Weights of a small transformer language model.
Size: 7 heads of 32, 11.7M parameters.
Training: a variant of Adam for these matrices, 863M tokens.
MLP neurons of a small language model. Each row is named by its layer, matrix (up: input weights) and neuron, and shows model dimensions 32-127. Each number is 128 + 32 x the weight over its row's rms, rounded and kept within 0 to 255. Numbers have three digits each.
After each neuron's rows, "fires after" lists the tokens most often just before its 100 highest values on Wikipedia text that the model never trained on.

L11.up712:127183092087175137158061126096117093121094071133099127117151099128090107104103094138144157149116153133091133124178101096141053145109137138125078106167099123113150113136137202131117158112154083150144131125068156167093081109092128144111115141109135087131155101104126111146139204165033179137
fires after: " the", "|", " |", " No", "-"

L6.up611:125126125127150092100134114088127123078134079154199117105209112166120103104146155139185099128113116072110164138094159109088119166105157079147086127210168129137089166121076094117075134121118129054120117099061165108119048132137108124081148182093090129121161125118090181102138187141039131154
fires after: " the"

L2.up115:127134100122067127183127121155158131134086137136182074107129111058101161148118122125114090171135116138124068134174140143146150112160139052134152154118140063131194126144062119119178154104154124088135156114138168158131133166102149125170122110171099111130077120161157073142153120106199096085
fires after: " (", " \"", "-"

L10.up463:131113154111128117109121126135073129107052102168095141089120114140093142104083094124141179143053148143138135132095102076133146162193115063062095105152109228171120071128134142122112144168157150092137142105091090119106110144076141047097138121156140153186139142189101160114133122158122116132
fires after: " the", " A", " The", "Z"

L8.up677:121148118146167084193174130161111062139113125149128146131078110090101176125132139076163144104117180145164122159145118126148138195122157057134166089158215090080104145123079178176114087157121139133117182121142148158106083141136153062109137167099104118154088122119112154168108146090121096101
fires after: " in", " (", "–", " to", " for", " and"

L8.up602:133129157078112111167129182140093115116162114134121161113134101144113164114132175145133157158122126155168096121136087151131120142136178052102093075190090103079157146169132124156113135081078054071143123141104113113147150157128130098209119093147099084148081121057204124117131125155100110138
fires after: " |", "=", "|", "S", ";"

L6.up514:091107124108089152119140167103128104074138082153143188130130129072112136153119116116135080238151141168146148136162073055123144136165153162100142108189169100149148134117069169118112123086165106131101142159053149149119118137157147081113197124099137092116184117157099139157109115117097147136
fires after: "\n\n", "\n", " |"

L8.up557:148104113139105127105136140089100114086098077132166174123202166175115179100151119160111115062104111137152056088139085131163078086125104160103105179193178162148144082131117153114097145145161156025116174081126167130140164166101115096155117121158142153151134122132116165135157102154100141173
fires after: "'", " the", " The", " Chicago"

L5.up16:151195148189168060167155075148173090111125064158181126089134129163101153080093143116103154158121115115162055143179125127156106134100146079123115098122148100095145081166119161121103135131096107115132119108116123118169117172083126105146089113144134138135135101117113086095139118120152107115
fires after: " |", "[", " \"", " (", "-"

L5.up662:092161104146163083166130078036098095158087118154198109114142164158150144117126128175161140140125130149085125146146096095085132096137161177127128156148151161155179205146139136101114146140118145101121137135138154109109132133116132097053162161071139128139104116092098150154162108104140059127
fires after: "'", ".", " In", "In"

L8.up446:122157139127102083130119117162146141195110142167164173084143120113140075074105086128150116185144162156144108131200074125129096161110190160131097101104129145134161106160139147166081125113131143076118150082195129152153141175154186098115157207180166118087087119116142108124166140050171080105
fires after: " |", ".", "|", ")"

L11.up514:088135144131131095122124127168159080141126120112135153118121145058089089086055113135146100173142137116131142145116126142150104100110113128102137172133155081108111160138153123110193138097137128104129098110080165189128098140129065081209044133097150079112123145114090141165183183182102137088
fires after: "\n", "\n\n", " Team", "-", " Pos", "="

L7.up89:094145113132170137160175136091137096057185162110152126105082139138136195133088151106216118148092166129140118139123077136126133096215139101182070132156132125145190131170102127106105132163177129128145111151096113091151093123078109135125135157137127135149152090105131137126158166199171121165
fires after: "-", " \"", ".", " (", ";", " and"

L8.up519:041170117142170112156064153104090135100118230123055120135084120145125164127163123125139142191138125080126121110174130133086151148092088117128087106134085198135081114166149134176160161092146110123119109085136144114062167164107121123125097149144062118098130128108113160144139169112166115142
fires after: " |", ".", "|", ")"

L5.up279:116133140127081102143060168089138147161087148133157119141147087115144119119118146081152163119104121166144139123135145076136079061090124118141080150196124166168136087095155166076062138128102152131123057133104129174126112165131091081073161104139110130110180123110110160117184115155111099111
fires after: "="

L8.up734:106137126070159118174138095170104096070121151188165159112086123073120092155160159143115123165131155136107090091112080101137156119161134189162187084124145094164164161184161112135104153083135094138122147120080090134131160172165178106134149160133154110088143138174136084169145211117085136135
fires after: ".", "\n\n", "On", " On", "\n", " on"

L3.up103:075168130179094128112116130087074125131121186213105131155168111162176092083133154076114190116124128177102136119159113128143137097103156126113121128143105112147132208156133153066147120128101140148099134135119121136120088129080136123101114192071172140106127110124135147149131180097109118158
fires after: " the", "In", " In", " From"

L7.up109:093197125108161113134118189175165091103085150125176179130124138134099139117117092117135171095089144141080085116149070119159094162147147121149100121110078130130118188168101147085169221095139140151135182138126084106112096089090141109115099110206113106116094122092102084102141153115118098177
fires after: " 1", " 2", " |", " 3", " (", " 0"

L11.up737:112179121097109119118089149137109091124120116151088185122152126135103072135136086113164140178101139168116082139088190141141178133073117102172129123160124138123164187082136211125143134072168074111115124158089125145066159145156144058073081077109067120061162134126099162135158164149151141110
fires after: "|", " Der", " |", "ulu", "ater", "or"

L8.up176:139089126164162105146092122150144108096056144150137139115117114097122181097118133109134131181115165161094124077135065170091148081107223077140073163219145195124119120116138161156122173079201075084147106126150110126106196129086127090113149160109148117143075173091096150154125111110124106123
fires after: "\n\n", "=", " (", " \"", "\n", "."

L7.up841:079179119051155119157089036139158120142105084119142162140082208149075183113183134104080097143141112170165177112091155104118134166116109147129116128164105199123125169108169112184172152097169133083130139135143102139114126136126140099086153139135107113120131141103088130128125152154118129088
fires after: " is", " (", " was", " =", " as", ","

L10.up695:073157089056189116207121094150134101109132210172121160123106102175060079079125117119142138134151177147081101117192111110144129174113140135156096096115090085151102102107162095104111157107121116102159148150065133154168186181134108149178134075125128105123062142129148157109129129128155122141
fires after: "|", " After", " he", " until"

L8.up164:140122131122134064201121150169207104136161230116171169105159133122118113148125094117067127099106150112115100081189113151144130170140185124103078121092097098101183090154165097183115152145130143139119166121163128112160120127143193106147097153122096076146135148125099148128118194121154089161
fires after: " |", ".", "|", ")", " also"

L6.up45:139164118083241116169123086076144107159096150166129135135074095150104096090127119112106113145118148093118149066143122139105084140107176088120144045127099082154196099133128161076153152154163158127134118148149085097153143134197166125136151099135187119119060189120114167177145087118121117124
fires after: " \"", "-", " (", " un", " as", " en"

L3.up819:104128142144083130136117115079174118094086095124138129110075086120096151134129100120118154103118123146121120082174079101147125187157111171151156124128141098133145137187137178126075146155163118142062166108069163114154101088083133098130160089157128106135099090130123135119142047161121162176
fires after: " |", "|"

L3.up615:091230139057143123141066114162137081064159126133067146139145156145130145125155181108157086106103156121077104111130086063169132173124154151164115153082085112124091217109126088164168174096125113088107081133054118120140183169181091128128140122078116130126068114134149097147142164104111160081
fires after: "\n", "\n\n", "-", " ;", "="

L10.up92:129187106111156125157123123133080102078192175132111090043141132128123127123052123185159144163120088173080083098126156143151108192149118106201074132147082156128085113108126116110108126096125163073148148170090087111156118145109128099100136093176164107101176093092113174076153111120089230112
fires after: " |", ";", " ", "|", "ST", " Northern"

L7.up768:129170087079124106192119112181154098156118123138101174095144109091119152119144130125122141157145173153097113082164023174112157164212168100088127119127127160202139097173138111164089134144126117086104169098138102064162117211110167093126080174145093098129123107113102149094131141098152077157
fires after: ".", " |", "|"

L3.up412:098124109083155143088135129096095063135162143142150141120133123190081112106167140138128131080136159186120091135152127066143159112150154150175110138152121127151149182169131102137198129135097101096098113164091136084117073158113106148110154126029080149130176156121129133118121151106055172156
fires after: "-", ",", " ;", "\n", " •", " the"

L8.up2:090183114145169133113082123105060104153112130119098171098146146176090164150150129112141132138132173129071164128174127197139116114102105142114145115096132129218173124116161108113087119173140122150107180110169111136091146192121152073084188150132176143046113158145139130117122197122086180137
fires after: ".", " |", "|", ")"

L8.up574:122112117120114118112110109146102153173159145120122115123178161157160119049103105103179185134122165100106210114186137191109150183155123166148073053166122191132144102156127143125157134131141086043090126096173115134168144113146200061102175145154057130089153173049092167118128153106113130142
fires after: " |", ".", "|", ")"

L3.up16:073136088127105114099106083133137115128076106146118097170209097098110161118170185118144128122171133126085112146143113095145130115174165138086036163114124142127094157101094122129118129067135135137095133101097122084150137155154107117069137137092114113094184130129117110106180163138056221146
fires after: "\n\n", " in", "\n", "=", " (", " the"

L8.up20:117149096111119095092068081160152158188167157167135184104185120135087142133123122124111185153129151175113115102169086116193127174112168090140057133098204140123136143163162144186102142145110103075091159092135126120122094114121171057114114163139028061115092127126134138094151072098151090135
fires after: " |", ".", "|", ")"

L4.up569:153139066079128140164148119139144128107068151087078114127057163104160150040099153127170076130088130149089144131079142134151161157139090111100145127112158151123172155185163095119108172128144153140162074121161144160141124078157108138112059133139093086089122125113091131150177137137079177136
fires after: " |", ";", " on", " died", " to"

L3.up555:123158124145139140145119055136115109096111121143121161138082140133172164121135176133118114156131120041099091106131083151146134162198091132165150112080143138147145136101114142147205214103114093099138101135164132113159141083162151142134159131160092127149181165141136073151141065146125152149
fires after: ".", ",", "{", " ("

L4.up78:094172106085091122184115129131156110146195151136113166104096118105141162113065114163103152202093150133141185108148143148111158207141172145145121133187184107118112116138132169168133169081193122123154088152153104123127134202127141072142130159091069164101115130074096113121170111126124113087
fires after: " |", ",", "|", " of", " (", " in"

L6.up833:102213159156147102142135159110176183160112144120137137130132185114150067129152101123137120112146136178081140141066153155095117139091112151095095144142137182143136143077097106190162126081164164100067137174122099120166144157120195118084152079124197101107087167103111162148129187118125155074
fires after: " |", ";", "|", " (", " Top"

L8.up113:134123117131120086162127117136141086110086091085187153136133148114066137074146166151134125174075129199148146134126188109178105139104171088086050202145163149117162138101139119156122131089139099067117163105052130185130113177114101121189159103083120103139196145075101155134165100140124112133
fires after: " the", ":", "=", "|", " (", "-"

L8.up178:183111115159112185185149155091092093099087098113119164127155183112126143117058112160114116122156091127114136200131140179066165137118158126172122105079156117084147078063105077167159178108077147141103143117125138109118095087123155101132110134123106123145084141141067094108146132146112122165
fires after: " |", ",", " ("

L10.up154:134177074137160074103092111145096112092121123129137154107129116131105088098123055149135124142127146098090165126152092101150236165161120156116154112092181167179153101149163206140152130101106150081156179108108128152128098132144103157135115177137099056092167112125098176098140185154131149175
fires after: " |", "4", "5", "7", "6"

L2.up429:133052130199095087148099088130112170152153177104205131139186157127099172082126120113189122188129153138136142126146038092135199088137150109182108114123117161152182130154115139147144132120178121127123197134083146146149092190102138067145156130105134140094160111167142193145147082121126175111
fires after: " |", "-", "|", ":", ","

L8.up529:119159135142111118148078116159108139132164099114125179150107162156148107118129119119143165114149172111103122152163116144129155090067129147146085135145127116070196145162176155149117188144110182145156123146173177109124124202178163089080167160169132127104101147092110217119153164109084099133
fires after: " |", ".", "|", ")"

L6.up129:174097133129127111154114061109074114083087090145173128106112122117061119159115140095128136134120101099121063146189097091085086114140208088147158132236101124108167160125129110093138138083107137107170114134098109151126087129160135131104154171128115112140179156113054090109142199109116171113
fires after: " the", " in", "s"

L3.up798:109147116144117089117050064115166139108118161139075110108164135139070113127133131086086118066093130190078166107140140092176081161082150124087085100160143142125126119110195129134140122164182131121089125129122131131105105150135121100067117168149137103095103159159090050148163138141135176158
fires after: "=", "\n\n", " =", " career"

L10.up315:147131134125125084122088079145175124128113178173141212117051103139083145112091060162114138145109149027160082105152139090142175104146187131126125127121113119153127117128165128180115155117118127126148165150081122129131121147115171149102080099126151047128076165136086048161142116146138126121
fires after: " (", "-", " self", " \""

L3.up255:107106118069164150129094139141091115116082229114144136134120181119136118141151196142054101146115121126173100111112129125124190102133094138146175121126138177171131135135175127158189115143159128096122109129159117119159171097133077141026121125082078056162167135164122145146140096050198170133
fires after: "\n\n", "\n", "K", "17"

L3.up699:093136176109130131181136077093135129074189115092103109117099164152152176108137183178114152118098115151160098148142084077157174152118096129138108151093119146154162088130137141144204193094150102070100114135089104126110139126095115102115191114115136109126137129143165141126166095115123122185
fires after: "\n", "\n\n", ".", " (", ":"

L2.up482:142079141111133140127105095099096116171176142138106162165160123149163101122105183162166122099147135151083160087159073080161207148119131114103131129188127156094085120124144177108099093082087123134078085154170155137073125082088138128081113157095134143141147093110104167119152188095106099103
fires after: " the", "In", " in", " In", "On", " on"

L6.up664:044164121101175126125106108136113103115163141152172178120129134169093160093122110147107126140151107066118114116172066153080147193103161085117145079222119120108141142150171165161133146162195093107135108086041107112114080203144153108153113125149086174150172151107072175106145171134114139141
fires after: " |", "|", " Votes", " Candidate"

L7.up785:099189138087144120156092073160163096134116112179153203078135143133076167117058108118126111201078135117130167117127121096121096153115148128198113125148186103135145117094103146129129157156133113192146160122053086116136065172149152046202143113159161148128118163174104126116145165120134148145
fires after: " |", " (", ",", " /"

L7.up535:078128079107102132055101178074145114128096197142074152118078205125097144125136165116103130141136055181119157093118111043130089085138148082089096125155098100129156150108091098074123097147140145148138143118115148169136097112173110125069122148140133099099099104125110133136144159220091147069
fires after: "\n\n", "|", " National", " the"

L7.up234:190160155092141068107120110118127109125109150107127116074112181168130134097112064119099153130122160137082155087161108118042160131136134157097034127106157158137134108072111120166156200163128131152118170104148043134096109135068168122068148145115124116127146178161113104093144106162127151170
fires after: "'", " the", " (", "te"

L5.up533:198112131094150114116134078215120094168136114106127170130059182144133156142085126108089119145169103152083172143127122122195140162111155121128112150184109080115159119155141140135186136132108107079143144163095100130137096152069146117079125166049112103115131180113130112071148098134146166190
fires after: " (", ",", " S", "\n", " \"", " F"

L5.up133:131153143106205093088060121143187044112130178106132142120117148181115105107126156145087138142112107099162127110155153135059094112120137094087096088155124152132113118148131182158175144132150097058136143147130105128166097154095136120137096121093102155124082179201128106157120107174108142125
fires after: " (", "-", " \"", "–", " Tech"

L4.up103:111160153096187166073143054097105107089094081144105104099150131160083129152075131128118062128135094135132114100152201099122120172145132117144166102144115165111160146153106166049177128095184153111186135151082121159113121180117098135223141068117156165146115145167105094182112135165059132139
fires after: " 0", " —", " |", " 1", " 6"

L8.up325:138171101080158141124131091101112119074133098193066159106100104104179121097129134153122163118136137169064134086136063179072164139170145059111151130165120106149117100111128111161144108162141150140133154135137108100150179152122101114114182161152085133109164150215080110107128106107149129115
fires after: ".", "19"

L7.up16:109126126120121132147109094142134102116185149122158167071102119116121148113153097120098127130126155176145106121137130091128195144135144089109100131085139121121205148110158158218111154120158135115113185125088106054138132186117126072118131093138126114173155120154065190156125177141120171102
fires after: ".", ",", ")", " and"

L4.up866:074092167089177100200115129122099125067174155129165116158134050225127150124147183106132111107119152182121109116103141058140135119085094133162132107091155127184144107124195087133160134133125109104114142142137097114138130125182123145145209074108139155123103108193114159101142082092160134081
fires after: "\n", "\n\n", "|"

L3.up212:143160111157142069141122076150078097147097162255097112145092127192135151128112103135098133126128141177129057102165145069124107126133169089088142115122162104099162093137114167121113138085185137109124140160130132147122070192107125120090120166077152107116057166138127053137145083104130092054
fires after: " \"", " (", " '"

L4.up117:152143109186116143191107119185140066077135083159145157132094100088114221140136153141163141146123159070117077116164138114166101124124194106117141102189139142069119158133129116135108104114089150077125103121142135108122144136127146124127159201124050111115097129149115082160149123122072106139
fires after: "=", " was", " in", " =", " be"

L5.up10:131126132117143135142068057180113130115128173162036093148134142138123145121171189088084117160118135179147095126167098096142098113191115135137078127127123153164133092128109151139161158103152121066129145154145084153114111118063094122078123135093119090114117155166160106131160068150111123087
fires after: " (", "\n", "\n\n", "—", "="

L8.up359:077123091089132091156125115183131138126091172128098124119164154153081172130102114132101102198071141144109133086165118086163152098125169118167093168137097164190091207152161122097179156129138124127136167130089081200168123161098160120101180122117129061139133201095091147181198136109129152090
fires after: " \"", "\n", " (", "\n\n"

L6.up426:028075104117102117183129195183074112107160116114143101147123153191045112177139171125158151180103154175115123127178060123139143101174130183187150114115139101148189157132123155149127078142090127140109148108094155144131119088146199107082168143132148124095110113153084201141143113153140103134
fires after: "\n\n", ",", " which", ")", " and", " Robert"

L8.up303:160100160158101096191072139129155142160081125156115151122131150167095098087069126100061139127120140109113203026133135080079107109166126108089104118208138117123106172121144125152116182121140174106110091171116168110134143157073093084131185118157121079112160171143137127111187170127080123135
fires after: "=", "–"

L8.up510:144163108192079101174069125154148116112128155194145161055103101099091117145123061114126126129096172076156127137140082112139147153109200064118118115157182077096149158143166121168126203119158110116153177171124110114166088178103070104146151127166120155124094140074112157101127137102089079069
fires after: " |", ".", "|", ")"

L2.up564:145128131133108150075176097194124114115186158164137113114190139105124174134150149134134130108111126115109108133170107123171103146180142162054150138125098111153116095153123110143133108082128136107116129134148132155065082102129204162069169209059101141160157143137130107142133109131065100126
fires after: " (", " $", " \"", "19"

L2.up800:111143134152085085110045133099120131169133115102106160089080108139127172112138157167133152131110160093136176102148090143125193160076148134157099114112176164191167158141102153170127126109084110081136146099133127089094139116096181024112191130098080104082123140167117145121159082091130146072
fires after: ".", " |", ")"

L7.up517:094177138163132142074138110174109199113112165126107157111083164113102125138133146189139107153113133111090091086158073069176174068093116128056152132094168118113134199102167142113067136143112174146157177127139112112126080087146183112113149118156162053152140129142087093117158157135150152119
fires after: " 18", " 16", " 17", " in", "In", " In"

L4.up777:084067111135085061180114094098081137129132176122146121154154115174139107143117185116102111138089155201121158130104118071079187066126139130120143146112142173200120137169130158124153109102133116113110123105147122130194130149115136105148117083105140076155144097137143158158172096091197131088
fires after: "|", "\n", "\n\n", " A"

L6.up132:111080133166131139175114112116107146145106078112122098124140167141099085098123128110124076134113144180158092103122097183035062192104177169053082145146167142103188123126102188148154134093189136143142127180110099129135092153094091102097136125128143076159120192155175123120131070141082131216
fires after: " |", "'", " the", " was", ";"

L3.up706:184141127120168128142139082125117079073120144184107150108151112111142198133094147144147190094124155145131102126138082137154144089096175101099141149126165134139140165110129148128216141117116074138144142157067152171070089133106138105102195155095097119135147115209107120136120096116178117092
fires after: "\n\n", "\n", " (", " \""

L5.up121:076191121097146088095098122132119089059084223114082149164138121137151137114101190161131156169087175164066144175149118068113171126125191118132123105155123160118128162135154138213151160106111117122113163147099139130148174164115135107094129110106131113101100125092084117106152149115134153108
fires after: "In", "=", " February", " In", "-"

L5.up116:058137135167155096171033108115126148100168120156125127125130171110137142133151086104162112149109107150052140125133107043160182156146124111117088170127102087188062159152149069114117160159149128140141116083108139191156155139152098081151140123099131108083124104079127109142170166178104138136
fires after: "|", "-", "\n\n", ":", "W", "\n"

L11.up81:129167125097105062180123138142121114111116102144151172130101154168101099085111110101165135209077100149079153123166097084142133134146136163118072138138099079161146105140101160101118124115105043171170134147046107130149150084139172106115128104153132083098124144111117153146137109137072127167
fires after: "\n", " |", "|", " ("

L8.up594:141139110105121106120090150110096144100125093143188121105152088127136186131092132084192152108122133162131148179154060194127114157143159127145093152149100120116122163130116165150056131130186130110134215147148141142157135139170114054067151162070093116127103110078092212128136169134091180114
fires after: " |", ".", "|", ")"

L6.up857:132140123066129108155087090151101117122139104132112129112090126154125180102129102152091143126076099167080116116109172100184110156150145171153089130128124149134173118135168115164159189093144152099189110177049092136150141133118126123146078117175184074115131163105086092106152101200078090126
fires after: " |", ";", " 4"

L6.up634:110112153101098050196085089132147141151078176146139147125140084122112148093156128112085072188065129136128122091091090126129155143120209123081080139104120139164145136162138117113115183110204111045138130127085139168142153156097137076135109095128097061148112126101124126173150102142167191147
fires after: ".", "\n", "\n\n", " 978", "-", "|"

L7.up712:042088114136149076177112110125175110076155108173158184105179125155127084089150146129120105134084142211136126111166110088107179110114144125155108147114171154211130165138156133159153083105142082131105130116080158168148138170142159110138143128111099149131124076114119158126125109118135140154
fires after: ",", "|", " of", " |"

L11.up128:127113041118154091160088106141145095134121106138155100169131148094153143075096128171116138094111131160108091124066109120133113145147106147167109128179097095127100166182134112185093078118203123150088155172141074074096186086143081143124142147073126164154089159185139067173135163146133118141
fires after: " |", ":", " +", "−", ";"

L6.up301:109158142144107129171094083122113044056133103116138107146126094140086094176126141101148140142112113135131081074189147107168123159193109157130117106113123109129123131178116111153137161124130165158100159087133110110123114127108159078134147144117139108170056144181128088115152135133075060165
fires after: " |", "\n", " Division", ",", "|"

L5.up818:109152173137151129088166091127183155197133088086102120108109089065087076133148115075169122104172086143145147181122121115116145118113097079107116223107101098129148134119141169074131169136112120133133116146139056135101079134104124171098120152135172065146130108073150169154104144092166119121
fires after: "|", "-"

L5.up285:143149114115124139140121079180139097128110115169103164145115127181128183159077123143088153096151137103141083149128116142143184149166173172126085125171082129126105180074143180155187129087115083131124135172134100119151148184123148073097131128134076132130124179196118142081140072141120144068
fires after: "\n", "\n\n", " was", "=", ",", " ("

L4.up306:164177141161124120149131143070122108144155099120133101080135092173160187071142161135096140072101139153144063102135144129083153188152186056137089147184116154102136084126137171142174222085167122076098125104142146148128161137090148126114154079157090110145062100103126207119135140161116089101
fires after: "=", " |", "°", "."

L4.up496:153172115103159117145140105120167048105170114138174135167108128227141192123127144153087147077155125138143067144161103103101129159113162071128131106177146097070138162100120153116162198084162137087094144130129117158115085138020089107109189183116114101127059153208117117139115116106117103109
fires after: " (", " \"", "–", " −"

L7.up477:105173104124205124128101096132154093055130122133140133094135116102071226084122105185100148118094188062124166132124112171143109191129168095067108129137128147140164135164178110155089131139205128120125131140102076124137147198178108112151099102122170097170124122086126099153159212196087120156
fires after: " |", ";", " 0", " 1"

L4.up187:146154140112149128194090123137067156034164188138114103124127201154126131128119214088120124084075168110147136131132169137152135193143126149139109139150118126126156151071101105181160191100108148112086149169122098102129143141140174108123119168141096091155110171135141127138133110131043110149
fires after: " was", " were", " and", ",", " F", " ("

L6.up278:094087128116115116107118119153113145113134148104132128127127129154141122065073131113185113120190131180107180131147094175105153135131166079122073132201128106131144147164140158152148153143124141150145138127072134140119127092120144103141136154183091098191201097018093102152101157185168108147
fires after: " |", ";", ")", " chart"

L2.up177:077108100094134128135125100077128121133105159239082144139149057156163123160145116094100157125129148153060139121184120148172114097164139087123145116130127140100166141148154113107167095141126137136123152131090128153087158212069066101093142162079139107143100163161145112133116090122151134118
fires after: " (", "\n\n", "="

L2.up484:088123110139140146181100071145120105048143196198064126132120135143148145116143127095103072105101172181152145133084085135124150144151141124159132125106089162167045192135124098125174068142182140153115192083088158187079123157136144153087125145071163140107111125179165167100143111177170110084
fires after: "\n", "\n\n", " (", " was", " the", "-"

L3.up432:131217134120137063120135091094148090123133100138130194129193128166120151135126082149135064108130110103165119107145144130121091135100095163149124143093199157141138066138138174136109178140143132101169117182113045124086103136142041155133125167131128121160111096085127113209129163151075114103
fires after: " |", ";", "|"

L2.up828:167173134175199094114151106110129106148144081096182158066158078055070146136086098154113134136135133099126100168130203176136087183099154132104133120119134055150131137140141135121109116098110149127178168129115143110069074137087190080119080176184135124120166101124119177147122158144107087129
fires after: "-", "  ", ")"

L11.up254:133137121086123117158135048152094134116128136119092181112129072137181148119164087145122156113090122118085120161100146130140159209148185106121099110163204129166155181138195145176140135071178152125104140203144128091201146162124145135076138103137122077096132189145142075083174120161146172115
fires after: " |", "-", " (", "ins", ";", "|"

L5.up339:144126117187106126050129124126179125161063104163096127132171153142126126061121116145163109105094078107143148126161124129158143148123160171120113175162136132138130126141079124181171142104131171057129148135115115147149141181120100087051103147108054109097151105111136110138170118140090159104
fires after: " in", " from", " 18", " (", ":", " the"

L8.up511:096130113159140082100129131131090088103116149164129151160163111152126096134124091105107119138144129127122183134190109154119193142079131078131148149157127119187130150163150078136082115215125177146140146150155148094070142195141147098054146146120155095097111100133116174102136111114134074091
fires after: " |", ".", "|", ")"

L8.up830:107230132110145102207129100197128149127107097128168102165147094106111120132122171166079119129126107127094158099140116100150123092116104127124130145206091134138115121069149102139129158095090076096121126146077063172132123182123125030109143084140090126096163200140120149120184133169091130080
fires after: "=", " ="

L11.up768:065148100145131106152097055182171090118098107177096149106101132085128168147076109155137137154117133089074100076184165048164132112092170041123054150140134145145130110137121162145123168071151131068181118123104167147149146174131163140143132117153144088159078109180148104149190146109170123127
fires after: "-", " \"", " (", "\n", "s"

L5.up843:164081143161189112160161128177137126114147104127141129105120135155113159109174146122137149119127144118094109105163078144156135093198119110148096114192172169118113136140116136127144205113129090071104088160095114101111157148116152102120096138115089075166123182099159180142136045105078128129
fires after: " |", ":", " (", " of", ",", "."